python train.py --num_hidden_layers=13 --hidden_size=224 --num_attention_heads=10 --num_key_value_heads=10 --head_dim=32 --intermediate_size=896 --vocab_size=2941 --hidden_act="gelu" --norm="layernorm" --norm_place="pre" --norm_eps=1e-05 --positions="alibi" --qk_norm=false --attn_scale=0.177 --bias="all" --tie_word_embeddings=true --parallel_block=false --init="normal" --init_std_qkv=0.0206 --init_std_o=0.0206 --init_std_up=0.0206 --init_std_down=0.0206 --optimizer="muon_variant" --learning_rate=0.01 --lr_mult_o=1.5 --lr_mult_down=3.0 --beta1=0.95 --lr_head=0.00813 --max_grad_norm=2.0 --warmup_steps=200 --schedule="wsd" --decay_fraction=0.362 --decay_shape="linear" --final_lr_fraction=0.0 --batch_tokens=65536 --max_seq_len=512 --doc_mask=true --train_tokens=242300000 --max_steps=3698 --dataset="wikipedia_en"
MLP neurons of a small language model. Each row is named by its layer, matrix (up: input weights) and neuron, and shows model dimensions 0-223. Each number is 128 + 24 x the weight over its row's rms, rounded and kept within 0 to 255. Numbers have three digits each.
After each neuron's rows, "fires on" lists the tokens most often at its 100 highest values on Wikipedia text that the model never trained on.

L9.up367:157124122138128120147109086109125122147108146084098099101116099189113137126127111131161091134140166108140097172117152087103160131117080097140155116147143152145115144113109142143117119135141156078119201161112152129111139146092100153135112099127126138107121144098144102121156117122124122134112130098135119144103162143092176121147103079142139182102125129102114145121086122149134128119125141129084156123130143089142161152116122111145106159162153134141139127157119119106096101119119136111172095104078117110103161119138143160097145117090130129104162115121122173132103160133087141129102103107129192134185133122179109147105113103138105137134111183159131120121145141172128174137144
fires on: "i", "u", "ong", "in", "ang", "oss"

L9.up618:101116137194176105100117145085118136139137136100138105166138148091143166112080124111147108128108135114102124135106140104123117127140133144128136105133101148102131122099126134137156110164158162186129106108085132191111076137148159132151149126110104133137104118125111132126165165149127131123110130099093147132149131137122138174081098088110137092112174109112148177149113116117155133103122118134110112143134117158138116119088142112163092120160110204139140120129169111156132121144113092120161143136130131133158110115147139115150088098133148113128159090195101170163151122117108132138122099136134148170134133122142118096103161147097114081135074126087127119151140123101122092142115
fires on: " tra", "r", " Br", " dr", " Tra", " "

L4.up823:110092125120100127121141146141108114088162129125120122122136126153147123169116148122122129105125130089177099139163135120109173109130150177105136111116144100132099123130103124138167190141144117119135132137122119072148100145138167111145123159123122077153123143164134079144156148141095140109125123171144120123099135112119164155122110151101123139136124141134117107136059115128136122140132164097094155120107108131101138077151126093124119147169147126103093106128181118147145142110134181126141160156126199127097144099165124097098112177188100143135099130076126077128139129124074135153097123157115157123151126142116106121131152114123139072112131117113115140104110133166141145100161
fires on: "ey", " R", "ist", "rian", "eat", "yl"

L6.up825:131127128136081118143064145143134142107206190150144130106104118138139102111144160094131101104104116107150128151135160141109162074102119131134174138141119124150116189118125130135131163106082149131128140106121153110134097123126183129122099116131136105149093146154133125136105070168106101093148125119121112146131132119090097126153118153142137104112087144085142140132072130148122090107138124111149119096104115177097146141129199139131151125152100115098091113144170151096152144093111132142131162143123098090104166102149095137137160111131119151188128143123132131146130133155116085115142142109141105117151144154146089167100149163141123133132143140129112149126120112125101123118142
fires on: " R", "i", "il"

L9.up203:066149166148123114102145116137132099145147127114118123127123105119106129123147127142107102168107151129115089102156138166123137147157100135090108156111129096088136155135108107124136124139118064143110125119088090159161116154115147126170122151127108176114151125120134168084157142099165137124123128095149126164115134142113141140167132158123109115167153075146131154080145112175111130102139142132120182066134159128112138174139118099131102147158122144136106134130106140155121118120141128080126125107142084133126116127152144136121158171122173111157119107128125089197129105114086110134122152092133098152134129145111172118092137095120138103152159113125147141114137132113045117124145
fires on: " S", " A", " F", " Ag", "ag", " f"

L10.up242:111109088120096142085137081180147107127110149094117100122155161108163151084129155110145123104148128125162165122137115083141144142113135118125085101140149137110084136106108107122153144153129127082098115153114122168144118150108140109109134155116120130085177135180156136134158110124185126135096117116145129131163143122122134148130154139134105128106127146176059133063161145136149150130098166144099109158150121159090169140121135129127129114134176119144102133098094131138138153074096156154126118084144119120118145154102174114127099105142158170154145119075170100102139115138090124111126114106123145169166103157144124142130129142124139118133106120142140109090114137152121125139108
fires on: " I", " y", " New", " F", " P", "ou"

L4.up859:146151102125135134153142146177104135106168138110136103122131114124124105134135126153112155118137129137165166120123139111129115142141115136091129125176087115077090115126142099143081129142137146121159137153087117162129159108120138090118148124094125086128105174167146128146119083162102026118119107102106156148153140138141161112113175106148105132151106170106166129107133156112089164124132150115171125112108132128097116162122170112139138122145086092130153100148136146116165136182100116118109128092125110128093156151115126114146127112097155092112096158148109124148106186142097142119102123170121093108132118137115113147120170162179165118114125111149132140135121143095137123138134
fires on: "re", " pro", "le", " re", "ro", " comple"

L4.up656:118120117131182105146124119134126118145106136144105142083103122109129189137116121098173145140085178149094122077115164136144145184143147102142158137140113137166096131126137173136156121128151092166119158071122092122097172151145119109122113109110167124142147118127136158174123133114093138088155113096139141126085121140091127132086103124115087146091108101102149105115146138131098181100122115158154142133152158150106124145101146132110135120157144145101091127127133126108137089118133110131130132104148095139097159154124102107134060135178141091145145111153165154171134138129149129118132147099087160121105099133127101113165154157119132131121118119108168103155163111143122149116109
fires on: "ed", "ing", "ered", " During", " in", "rom"

L7.up599:102116085147172112163107124124159114131125125085087105113102110110132068162130110153114157144107178114112133149180085122138082149119125127151114127102120116141079124102100135140159083087139105124098117111104161104154082125093138142121114105139123121114119113177121139078149122129122149177156125119132117150111120178160124139137130180165154139124151157153136136118141123145100127120152136097099122141111097144105151096132105134128134157108125074132142083145173138143154134183098122086121147143153132148116152150131106143117155129153115145109079137116079128118166143126129092131121140136154094097109114185157151156137166111157093145113128122136116129156165143105129142124159
fires on: " and", " |", " then", "0", " or"

L5.up560:145104163112158119149148145149107123108124133133148098150111125121147141095098135162080129175158131147137096129186153120150151137167150119114142132122085091109143089145153117164143128142161131136119121137106145108139113119147157110115118086107093114139102110152085158117141215157113131108136107102102128100110127161111158151051123088121133136116165117148143126143148103137158111113138130083076115146170105104145090139124142129147138098108110164109136143098115126142113119114091153162127118156138133104119123158166112106156144070117136130095062120141143144138134109137119104153098159114080172124143076116106115129121138145110150130143109157125120142138154164142136140094161
fires on: "r", " occ", ".S", " Dr", " dr", " tr"

L6.up778:140150113122146147123172125132139052077083168101131153152095089133130102152090154146123107112142143140146148125137149104143143101154126140126144128147090152107132149122147152125143138139137116157141154103082125130114131073107149160130094149106120146114122159122160131110185108131152139144112076136107097163162155127131135129125110144109128133130086130102140142124121135137098107101110135122111111094117171115135114078105119109122122114124102147120141104132154132092094085144123128091135137131129137160133137141109129115160116087100178087136143122170099118158074143166142118091145173140112161126152119129143094157121131101157077168126066134165133136193165138109117150143142
fires on: "1", " ", "0", "in", "9"

L5.up117:127085155145084100151102108073134151120132127149124118144154134114159145160126187154153078104138094140136120156104113120141143104102143103112145128111148138132157113079163161141104092113124124122149106150085130163083127159133128164126140136132111143138107153152152143104101143143120097092096133099102131162081160155151107134078147120170154132126134130096141163158087146109107118140129102127090154115124193099096161151125104079133104127121107149150166104130159097127130104160095138107165107110102129110107138157133120124140146132098165125119137170098106161128142112083133124160134129181087104160160154131109151147120146129094139140128089165130096123127147121106139141122139
fires on: "ol", "oss", "ro", "re", " Hol", "u"

L6.up582:130122111142121096133161132141116134125150163099145118126120120141130153067077114120122119067119155143134120145088145142115150121127103140092148128110114126124111144126127146088153075131132106145185143160115146117177136133118156109129122119125131115085150084117097122119099119096072086133118139113143103083092111106082160127141120127096133133127166124156115133126168167154090152108113145111145096123167139108148110133131169118078146139161145086142126185108176138152072132109139130102141119140142139116112132155146095078161104108108110147159187118149104147132168162151118128119159142189125156119111145138121094146121140138138171127118141088167109108107136131117140135147137
fires on: " feat", " Stud", "one", " struct", " US"

L7.up13:111099138141129116102109140124124130139113172156134139120148125123101170108099139135135162082135087109095136129116117163118103131107115115076106110148129121164124111123152139060170172082165110134121141167122125125109130084076105117152179141105092109136137188187168125152107104142149148100053129122125149127173109147148129110126116101146126129148114091151115112117130132149133133104135121103136088088095122126115153155116162122156131137150153136103154083133139113133111082160136151138136154095125154164163106106154132148134122105116153138129089115149103154105139087158133126085148128147114103155135160148106107148139114149125140170135144102110137088152143097164159104131130
fires on: " ", "2", "1", "4", "\n", "0"

L4.up692:126116152087138141147183133137123084143181143124143106098108142120173148137177154114069119130115153129103132148203097117111100135119082129135190166098119119129124131125132105113134126109098153129129110148175133110096123148119172142135105143138121126168124105098107117123099111161107127087111124177152138111118137201133162123145112156145158136171135130113131111127090129137103092122159127145182126115142111149140157119129120117167126131126148145106118113105112103087092127127098124155101150144164104119123145067117143107110122147172147146116113075142099140138126170130088127117157157130135109115170129118140101118125136122109116081111106122123132121106110102112131106190137
fires on: "ic", "i", ".", "it", "ies", "ice"

L6.up424:148088161124141126114132124126143152110183144150118079075154140126115132130134160218119153125150190134112133140147172116116126113127097107110130163139158141156105174173121115106081103159108127119145163146113128115139130161103143109131146133127171132132119108125124164116112146166076177108110131091129116117151118083117111151157146101110110124148148118110152099132145138149140162170116146104114089103130109140138145100095138124151165143123149106131146159117067109113107116080118078110115119139156111149094133170147149140091166101128139137155092152100126115156170147111101125131140152109112145143147134103133136125101118117124119141096108115082148091113099095131114112097127
fires on: ".", " y", "z", "is", "ik", " k"

L9.up450:093115153140124058164122164152160148105184160098155129118097108131134120077140158119154133145076116119127117164117153124116148110123126107117157121095130143161120163109123191150127130128136163185106138129109119112154113130128135115131100090154114086109087139107110115091138136129117133168083121136129126124087130138119156163143137132126143116112116167136154113146163167089106093081102162163112114087115183135124138082122145090114089135126079078120134099115134119143099070108153117165156128137138145114150119107132148066115098124169110141159134160114132135158128102156173119139140133126117153126129129161149130143104151149132123127143107141136149131119128099109105142147116
fires on: " R", "ys", "p", " voc", "op"

L9.up292:127129155137098094143152143110118110144152109136129141131135162121159139102116116143109120104149143137101108124124120099159141132167144133085179108085108081143106158116092110134139103129096068121113166134108115129138131141125158137129175132090154130142134133159134143142065122167138147105146096065163182130158162098140135164085132101093093170126145123112135139101121119125126095129121118134130141123101084142147108130104146095131127163113115130130186119109113120118098095121164171106143120178172110165115148133152166138111124147149106121120152138123141115140175091138093124105146175142117125157124146128142111113123095132143131111145103178092149123160098156120063121099151
fires on: " s", " –", " n", " is", "-s", " "

L6.up758:140071175119114121098159138132145132132125144102126136136106115113155136093109103153106171126103090137177094148148132186158157087151151125106164098160106117121137138146115141143128120092189092154136151137118141144135116121184162153117113103109131139112134090124183136153135143133077125130128058122109128134127127156132123089097131109116153112123180094094127112106102106128110192111129111092156131117160145164109115126151151149107148116096090169124135119170122112143137133120114088120085113121116115137118120111138123112110109080155130170131138140180135127148133120133107124162165143127152153171146099147116155136097133116104097092087106169132116131151123163105115137120135
fires on: "r", " Ar", " Br", " tr", " ar"

L9.up36:124158117159104082146124114175120166090078136163088122121131122139100165159159124143117140140113111132120174100144154155155125142120093146106130113107131115110156133176159132141132152145088154102131090108108162127112109148118114114100158110144176113144149094141082086108153128148104093128131171164147130101105105118174143140104162136104083127127124156114158148139116122186160162174160105096084112134108110141119125139142121128140114139143112125135117120148143144126118138145109136113097110119114112131113116098122121123193128116133158096121129117153108141084135113102122072139148149133102163106127105099148107110137099123108121178143107165154115176097184125122121125141066
fires on: " Ch", ",", " ch", " Sy", " year", "Ch"

L10.up122:117106154162137114114121108084140152154126136129134121141153155112104144107111147178122122135138097093092119134128140093119136169092156131120112138181112131137103096153143127067139125158142160106076147148122127131108147135080130102128126143118119155114126116160162119177150113160148123108130173111107135138180111175139131093114138110083142145150113141146104133107113127124123128113101167132127108102163145116087078152114122107115114141188194112162082100135078122109134122152125155124136148140126159104152147129124145047124115138121128145133117111141144141157160123155152087092103133122103116141109136128132053152131136135161113139091085145157111164112103120148115120141134
fires on: " ", "0", ".", "–"

L6.up766:161149091146085099099135116156115108092149114101139147135138160133126121060137116158141122055149139117135139132125172134139139138116105124130102179144116124097115133087138108138105106087188146111120126084114159109145120135114146145115167149103094144095122136138140105122118127137152143127173109123126113152148113144169128148157123165104137120159141147154103143129145090115117139117151121140119119122147123136097104132140178118141140131087141087098145156119117096103136145146151100152117126094118076131180089155183126140130163125116107101118099138085088121115174157099101109198139154126142113155147132117105139120144120166157080112137120138158175122080127124136166124131130
fires on: ".", "/", " for", " For", " or", " "

L7.up1:117100138092102107138074159126140137174179150115121135122105115146127098091088125113113138116062127116133118138151130135143137178166124103091165097095110115130145127088087126172124109153159160160052140106149149144124143123136170122144108114125128156101178137154141157162145131160162089071118132148132107120175139106121161130102128135138133142138079109121161162150115108135129143131153145110119160130136132157164097136131138113120087146129135159096157154136115133085102093110133155111136085118172126092110127136122125137086130101134163113130122125108118130145141120138089149155109112124135129205124118132154140121160105121150136117147130092086107112143125091100143142129106
fires on: " s", " –", "s", "ished"

L7.up16:123091166124104147105133165150113092140118110132091089144131107108121118145124177082115120101142106140111121102141144135102128143108142123128156166181150137129156142111154113157142138122148125088074103122103125088126103085129158135098148109122160123097170152119097129131105111143121172097183113158139127172112145107121135108116166119125129164076133114101141084090123136099133105127126125116107157109121105148150152154145137168088100121129113116173119101126134130162145122125113150150162134117115105142150167152087114114098210143153112118127144135096152122089149130147119105127135146118131118112186187134121148132076100126122123100169105170164154122135127123116139151113167
fires on: "0", "5", "1", "4"

L5.up5:148176099128181104143118123142121104125144175123145078070127094101155133132127166127109088109121145112162134160134174098115128141121139104113146169152148113148128122161096127145136092187121166129091126130154142157133130153137110116131147099120096128133133060118100118128148154161137104132138118073114111119166102128119129116150129116141114118088129127142128165169114141164107127120087148136102094163187122092138165087144118160110137116142099121090091100093135104111138182122114127131119123123133138154128127106127143145109155128122143076120108129084119124133185129095139156099129092142106128143155111146116148112115152132110183133102128088172159121104161134142107122118159
fires on: " |\n", " would", "|---|---|---|---", " could", " will", "|---|---|\n"

L9.up318:165138136110155128139085109127117153111152156113136131121132165141139146116137158120147146129131125134156129108119144098125113160124139075117108115113145078168091117141162115110094120133156140103142123152135104139100103122115084145088112178137150125110119088149109129127107104137109127112158076165129133142152110145154115149151132107108114109115090124121113108117127143103150126119090152162090130116118097123101159157129117131094123188141111136150202164136131106104174128143146146120086119129138143115137110109117164110195166141128064171114159129136118126095120119107120164131187102120121130126143166108142134126094125106161168130152105157089136068104126153092091159097156
fires on: "9", "2", "1", "F", " F", "ig"

L9.up314:145105156119114134145113156131139181137170143175057105132106131148097148159139117153168071127104140117139118153069163103124133134166173140089135115108112172153141147114093153111089109148116105144154084149082152174128108144132142115127153120127148156135115149116127177107116112123104143130098151107084118112114165158138120137104131146116127142124143139108111111134110106136107137169133140134094119121200139157156123158102131118090134130152093138137148090098130120142150135133136139101122090107100088135133120084107108153153087107134164131121146135096091109071140143142118117123132124160132128140117163182124093088153157128111137171117145132091109130142134102114115101158138
fires on: " co", "ro", "o", " Christ", "ol"

L7.up469:130162137101149131113127127149109110103121112106126093151083148171139091109111122102146098079135174114129101123120165159114132155132138133104118116108072133123126141133172110127161130118130132169103135146121141119125099118135103155124127133108105122105132097118108112087121144157153149114184100135145108126116127130111135112176146121117144071157136140155099101158138104109162150106120111129134123144150142131094125108103158130136123118148096159125148156117153086107140110157115141131151098163183107174169118084130125161186169112117119152143107104135119098076137085092098177142139128159176139089157126138146155121126093098159159143146109148110160099133107177081095138129155
fires on: "2", "F", " (", "|---|---|\n", "f"

L4.up860:142148114133113125148164140153156111115101148105126158147111113167154104135126125115109073109100159153142123113106128129160142121117162137109130178161135163099136171143146168162130157112151109116110142132125101133130143118132140103099076138136150120141107160107104130118134110159161145156079147138161092130156130124101160144146130150096149157133093160079154139116092110129129107108129155131076103143092165093156094147122121118116105113095136140105138153119096107094150140108123136092146121110152162115151155098087153131107140115095179101186095121157129145147127132165159106096146149107149127137142085143140142153138132111128108080127064130157142096127126070113150152110085
fires on: "0", "1", "9", " ", "3", "8"

L6.up888:175120102138074130168127160159100123108113133114124109123118156140145065134095137137152103115146108090161118085138146083074130124148161119131118115148105110150136123100089115158111123148157117118138104131064146120082160075127085132130161109093179121144080131116154105125126087135145109102111092097115164104107148143160155127086149123148140107136162137127134150081151159142129147110118133133180183156163151097158117154133138108135116118128088196136143148105101116148139135137142140136112138152164123112118106150136125162146138110154149146125142118129123129132111146121143147136115089159162140133136115100111110149155133101148143137138146107151100117179136109141126106079161
fires on: "re", " pre", "le", "ole", "ari"

L7.up146:123107161138118145093112138103102160114102153128160137131140112116098143124103134146106157125125079100121157101136102088114135119124145153119129146118082109116133133158120142095169106108192093141094125141133140164133142110144097120110142166138112161130151115141201145141149120150126148139085151141147128113155130113119129102115134131134122095100111114128123126136118119147136154101106150135086075138106164127105120127138167149168114065152109151110125145090131121134127101095119139142133120128161162116118121163174151096168124134141176167133133053157154140169144106201128136102117126157152124121125120095106091122124111150123072133156106088149093109145134110124106088131167
fires on: " ", "1", "0", "9", "4", "2"

L9.up255:153148116156127112132160090132122130122128113142120155181159140089139150134097132142123134056126139151104122141128147119161113121114141125107101126142120113117109125095169132132127133104116129145155091146154151128105134139081124130118168100159142090152159102179128109150073139131115115137112115097133120089149133118131137122081167123144127167152143098122170127140120142078110112136117110109096116189104102089165138177143150121076098150116121150133124161120111127150111124124154148081101091147159143158144098128198150111087116152132139187100093131147137161138141136161123108097190107159133114123112126151141142132130090121124139150145142094079135108125109145090102109144121
fires on: " n", " N", " Liber", " ", "ig", " particip"

L10.up432:106128088157166091163133152097104100122142114107113127099108104179146132132127131096111168150108136112076135127163131148105126157127113139116063126096123095127085126091140138091115104180145076090116113138100150149169128133130140096122103132143098131114110112146142130165120139155139099129100110152113139170110098153118196163155177137152122098150141099181121165122111140133137124139157149089122151133130156121120165122139114093115138133091141136079125115139100123118121159153129134113131138167145118162136164100160101154160158146108133116118096137157143127131136130108082105111119116098110128119117125175135113144102158132176139156141128195105134081130111131114099120145154
fires on: " and", " which", ":", " or", " that", " as"

L7.up645:159110191125128094133111143172126166148107150127129112159150140103137125113129138144075154125092116088120123131186092091134113147142143127101147139156127118139169128106147122139111172125119158114099141136132142104174128102066119096142114159162121119138101109164149173134140162145141112110135132128118129150099105149116110168123141119137107096155178132170139064121153140154108168085182120134094091066141124111102147124123146148156112110141084107111159087109155139132123126111128106153152127150140161139098137135155154101122139137108126100122111132157096121119083145155141093099130155153131140098119125128102102135123094132126112155067120145101108136103139117168091101139142
fires on: " Or", "igh", "or", "r", ".S"

L9.up421:131137165121149114155145129158132163115154118117147116132103124134127124086105151148114128145079136098099117147143118120131135127121160166116146187151145139145139099113120112157169181133145122144090146100117100128139141105116124117133094081170111138159131159115151103132111140097124135109117099113149112149107066164115168113130137088087177098120190128145129136141173153159100135104162131091068147173139122074113151120145123115106130112122099131149110132110123117189144128107125106135112101140133124140106147158143189137091076121095135148128130114139091192146123122162122139102128153165101106111126120125120098098102120132160098157115086162136142125144102130159132108116123
fires on: "j", " tr", " En", " ar", "r", " Mot"

L9.up394:137144144124143154119129079123101075111115125119146162144106152104103122106152111089150138113137149141165156111141129111096158139159122126093090164102113120089107170118159099133160107100131121142151105153141123136176176138132114146125145153108143170151123143127129131131127084157154134096101116111147143145127110100073139124113139159152093131111104116146111151139093090130075149120162103106127149142120165162118105129092115151109147132142127108125166108072146141118161083124132097146157113137102130095121143146058147157143148102115131103138107114138089103119138116075156156158101154180169128122129152133116095138140148150172152147137115108110089113170104182110129133130111
fires on: "F", " F", "f", "-f"

L10.up246:129129151108153137169102140105127132110114087136104090109106128112122136136130083121126137119121100122101115066135187085137154145125108176100136142097119109136112150097128120117148129136105162138111102109145164105165126147103140127116105102139124113129150118121128117154166121157109173129119172083113106130173127135132141115121145138150128161150110135158176127178124136122144120158195083074139122143100102106107166131195138143168163131152071151140139121145117116129119122111112091116142122157147135103123125118162132087155119107136127086133171101134122098117140126108118108133155153121157140136122102102140111087100134116130129148152142146170110167094134154175062133089114
fires on: " in", " ch", " by", ",", " during"

L4.up625:135161097090159118158112103093176124125120139126121139120118128118134136143067144106122160112101159108134124093130124078141127166156135064156140105152155127100083166136150122146146121115153102151104145123175175109114084142120123135139144128104150097105161130138128155127094120127141083098179113139084104133111181165105110141099102114154106128146108158121117150119118156170119150062141138143101134127148138119142149138148144117174145143116145143101103131140152127078133100101138150122113124092162106156164119126127154118075107173155106136145100140129136128122126144111148151128123150099106107134140089151087083133129124158131135147136144157151161159121114117110071099140167
fires on: " to", " of", "ed", "es", " about", "ing"

L9.up653:090106127163117110114153151149151078125072164083114122154086108147149131119150119138126131077163114157135121107084147123166110137139096117098172120153124156153138125164150136120126153150102165155120120125126130097130119142183143157134114176122100103120142133096139105128123109109131162107100133107164130138152136127137107142119131099143120152137140136110123139098103102109123124125131150115128088145111119136182123174146115116140136058089139119141105133083138142167140166126101167139138122118149101174099159127097086102132133156108126093129110146119158096102118089141158103155151137162080095117161125082164118124187150089130103120139102154108148096147132088139135120127154
fires on: " ", "1", "4", "0", "8"

L9.up360:147108102121114086127145124166141149159119136115132119133128128133112125159093128129150119107133141112137187103137142112139115130122152099171068122099131092142105166121100142075089113122141107126139136086124159149106125132116093093098179163128135129121148132134104137143074146093166149132140114099129110093197131126117128159090149130098142127136133165148154153099108122136139122133135094152157136076145139116127128125161180100111141184101166116132135135158141084149139124128091134121104093161114102123167137140150167149039131153124126128164123136097104123156138108138145138152146167130095127109144126109177143145118086134131137063151135118138137100113145106122137143113146
fires on: ".", " "

L6.up446:159110171105058131133132174128094091155141168125114129097102120135106123143089110135137109105153162117153110146134171127139154112136109126124138104133099130129122143118149162126081163178121167143085110107118122191114110151135163141120137137101112155094104094133151086167125097116129164126115106138123153130124106116107141154126131162112153161107131126162107159107125131143143124128068150097150106135150121117173153146177142160123127090149102093133093128125159119146137108158086159113107132116150088136086117133159108158129121097180082120108157077104144117123139135169135112135134131129134103135147101131144109119131119160106124147121121098132100191136088099135121164100111
fires on: " r", "i", " both", "an", "ur"

L10.up14:150161154189123080132161103130136075088081129177122121077083134126150135116145150133098154179122194161142149141108117125128151131118102138124120113118127083103132168137121127087157150123184112126125140113102080080155111121114121095156109152128116125186152100098137137108156139135168131140145156127130133082148099149151099114128093134139144135136146112149075127103135166132143130118120119096152112124167109136126083143117118102129106148113133123121155128154149094123167103135150124118141079113112142120178157115121137132123176152137112081082125118165122125145074140114126077148109143106137119127122126160141133146112132108113152139154143129120131090160106117142102137144113
fires on: " D", " F", " G", " g", " A"

L4.up224:128110110118161147172091127146079145122149156105111106140095142122137116147141119096106126151107102088103149101163154102135125130133124106099111120129085161130121118149138104119075181083126134133123154094119113120140169150156110161119090129180156174098147123094078073122123105172097132128121094168139107134131128129138144079147125120170146123123198141147141104125101130157116127138138133130153152111132138125134135149148074127101094134155094143119123178064168168133126130119134118128150150065159165125111120134150131139123118117112118138112106145131114120130171128150150124133180108122121124132149139163102113167114125128112113139150138111096165085153110168142097109128142
fires on: "ch", "v", "op", "ver", "ov", "l"

L6.up12:129072104159106105159124139139135127140121155105138155157159076135115149105112151129131152092140104128119116112129150126140111093080131100126126143117118143124110159071153115118116135151179151114141141112147156129150127170142075108121109136132122072129126154123132132157116117142152151158114112096090153105102117113144126123144132168142152128104166107111132145129128125147140108183150110100131153143094114131119109109180121062127158129163078135072143107115134161160148118115068106139128134125083085137113138123074159144097101124147126135096127140179160111106147151160119135150176142102152101116183098128130149140132090131139159162158102142131136142142125119115149117096168
fires on: " director", "er", "or", "ctor", "her", "man"

L10.up193:122121128110134107136136110190102170125085109112123108128096118146106109178165187133111103184136116163140173117105130118138148098133137125139126114142163103146124120131090095122181110176111131127104125123109139115161063169082137129139114108132130165174161138150128096173147121088151138111117101188149150123096138117140137143148129146140125125122105158099140149100135090131108127205093128123128142130135139134111091161177095162110145093148130135112132105146117099105158141119103132170137108114111129144181130105124116151123150110113170108134083129095122139098139105167126095141117129141124129098151114181121121121102087112112118124094096123118105111156113136128120127149126
fires on: "o", " and", " st", " |", " to", " E"

L4.up475:146145122166128093144071161119117134106146104106159154150153151105070144129121169162110140132136116138153141118137082133089154141104114096135135145128127129111103148112087101096133106116144133143116142140096144135135133175090121123200110126175095138143097090134112105117100151086101174122152113116153158114118121116175097160148173132150087159120143123142127138134120118113100145168125155119160118130117160158156120127136135103085150156093157100123149123120106112099121134109123141135136131131077134114127083131123202113134120165117129106114143110134053119086141123107127131148148133144114114187140156117084114115105135159119165125182115136137139133107116100104123103132113
fires on: " ", ",", "."

L7.up614:141100163147131130112119097100162112121115134136108116105164111126125163160077181135149121175120156136075131084107119117165105128157171105130141145138143119162073160086098122109129122161141178144098107085120135074153112134125115124129128132127098160148122102135123148095170107126105173132135136088144157157135140133108129138114126153120079148144126158098128101081141126137121110098118124169130139114113125122125140095126170122079095166105146170091141146140176135107165139105113114137119106140162125133120138101108110113127120135096075098133100131108137152122158155080129127107139124130161100179112120198127096129155130156130130125114142147112168155142131122147101097150137
fires on: " to", "ed", " of", " P", "ing", " "

L7.up418:158128147107141151121093127151106116096165124084098122159108106140117135108122136152082144148153156132135098148139143097161142116153130117115160113161094118173117155169145085128120116117112155140130120094139109116151090156092151120110103092133124116140100088126125116139116118102101144129106150130118131144133084169122109161153192149131128112117118127128117124116086118106163131113110135164095121130172102126134118114169148122110117164096125181136145142108116139138163144096161101144116118147162127165094144129163167141094132144104182099087121160132105137154130130106122178127144061176112113159103124129082161120111130096154140130158145080152076128120115162123100144156113
fires on: " and", "n", " will", " v", " would", " was"

L9.up180:133161084128114089139122096159090204127156141116148123143111106157096118177156176098160112125146162091150128113099118169130138110147134106096168140149155156146143164143127132109123150122126122143132161097159131088128116099113114113119142136101102136117109088135148080124111109129139125134116096182098094123114128128149113136131139106162137136143105108126102136078167150098096155127162141125067131103130125178083116088155126153169123095143107143131148082152097153110155139140115138100091149115146100132120095110118080135154157112130117117104134145167078160135171136173130165141095129137160124106158138159150116142136108124128104129110098129126132131130168159145128135127121
fires on: " St", "st", "av", " st", " and"

L10.up839:151123112143122086142141171135135103169146137168138176123086062145137147132120128170122138133140146150139108127098160111134099079115107138103128175137124106145107147151173064082109129157152157122108131079069087159145158140132101110138136104150091111111146130094132069129135123132158147131136137146127106142134106133117137125168113159114130103132111146130146129095131128139143137145148066084109121094133160134150140117140113139142144089113156176131150148084128124141129129132120143137149130093111148168129126105128094181107100094187136176115112123146128103110144098113159173134103128113141099142161111119125160109128103128098128166117144156134111142136144145153153115121080
fires on: "er", " member", " director", "or", "ist", " I"

L7.up108:144134155137109158137144132113131146167098130114115170129118169133126082091112166120102117152120127132154133134159120107138122144127172160154143139169134100146137115127083139127132132134166167122165127141143088099152169161090107118115078120178129115132136116150101097111129182111093125098155079147120125117129106103151138127134088091113114088109128104132140164129134170116102149095121107139150099188094181151171138121131141082115163150077086125133117132121137094131093123096119131123132128146116141107124145195113116083124161113138174133121100105154113097170140177120136134103162137172137106102129132104128123113136094100138100154099111127139103121117078129129135134114124
fires on: " j", "ou", "j", "ell", "r", "ze"

L9.up93:153103166137156123097108181134140155131158122135075139101137084127179134135096133102125053109130133131130105109167126082117176156118138080174129146117123143155105169153125147173144146142186127168130110114107172160131103115153125104126126148135126104134130175114152137156141151126098113131136118162099114124139145143135124123110114146093096150123123144074110168114139152136125121135150124124107069156127137122089112113104078126132134125178132104116106130110124134129150136108130162107138107133089127117116157093163073112095140124116107148132088125132148128150163126154089096111141135138120103133097139156138069141140132136166173135100097156148131133144111108123115155084123
fires on: " R", " H"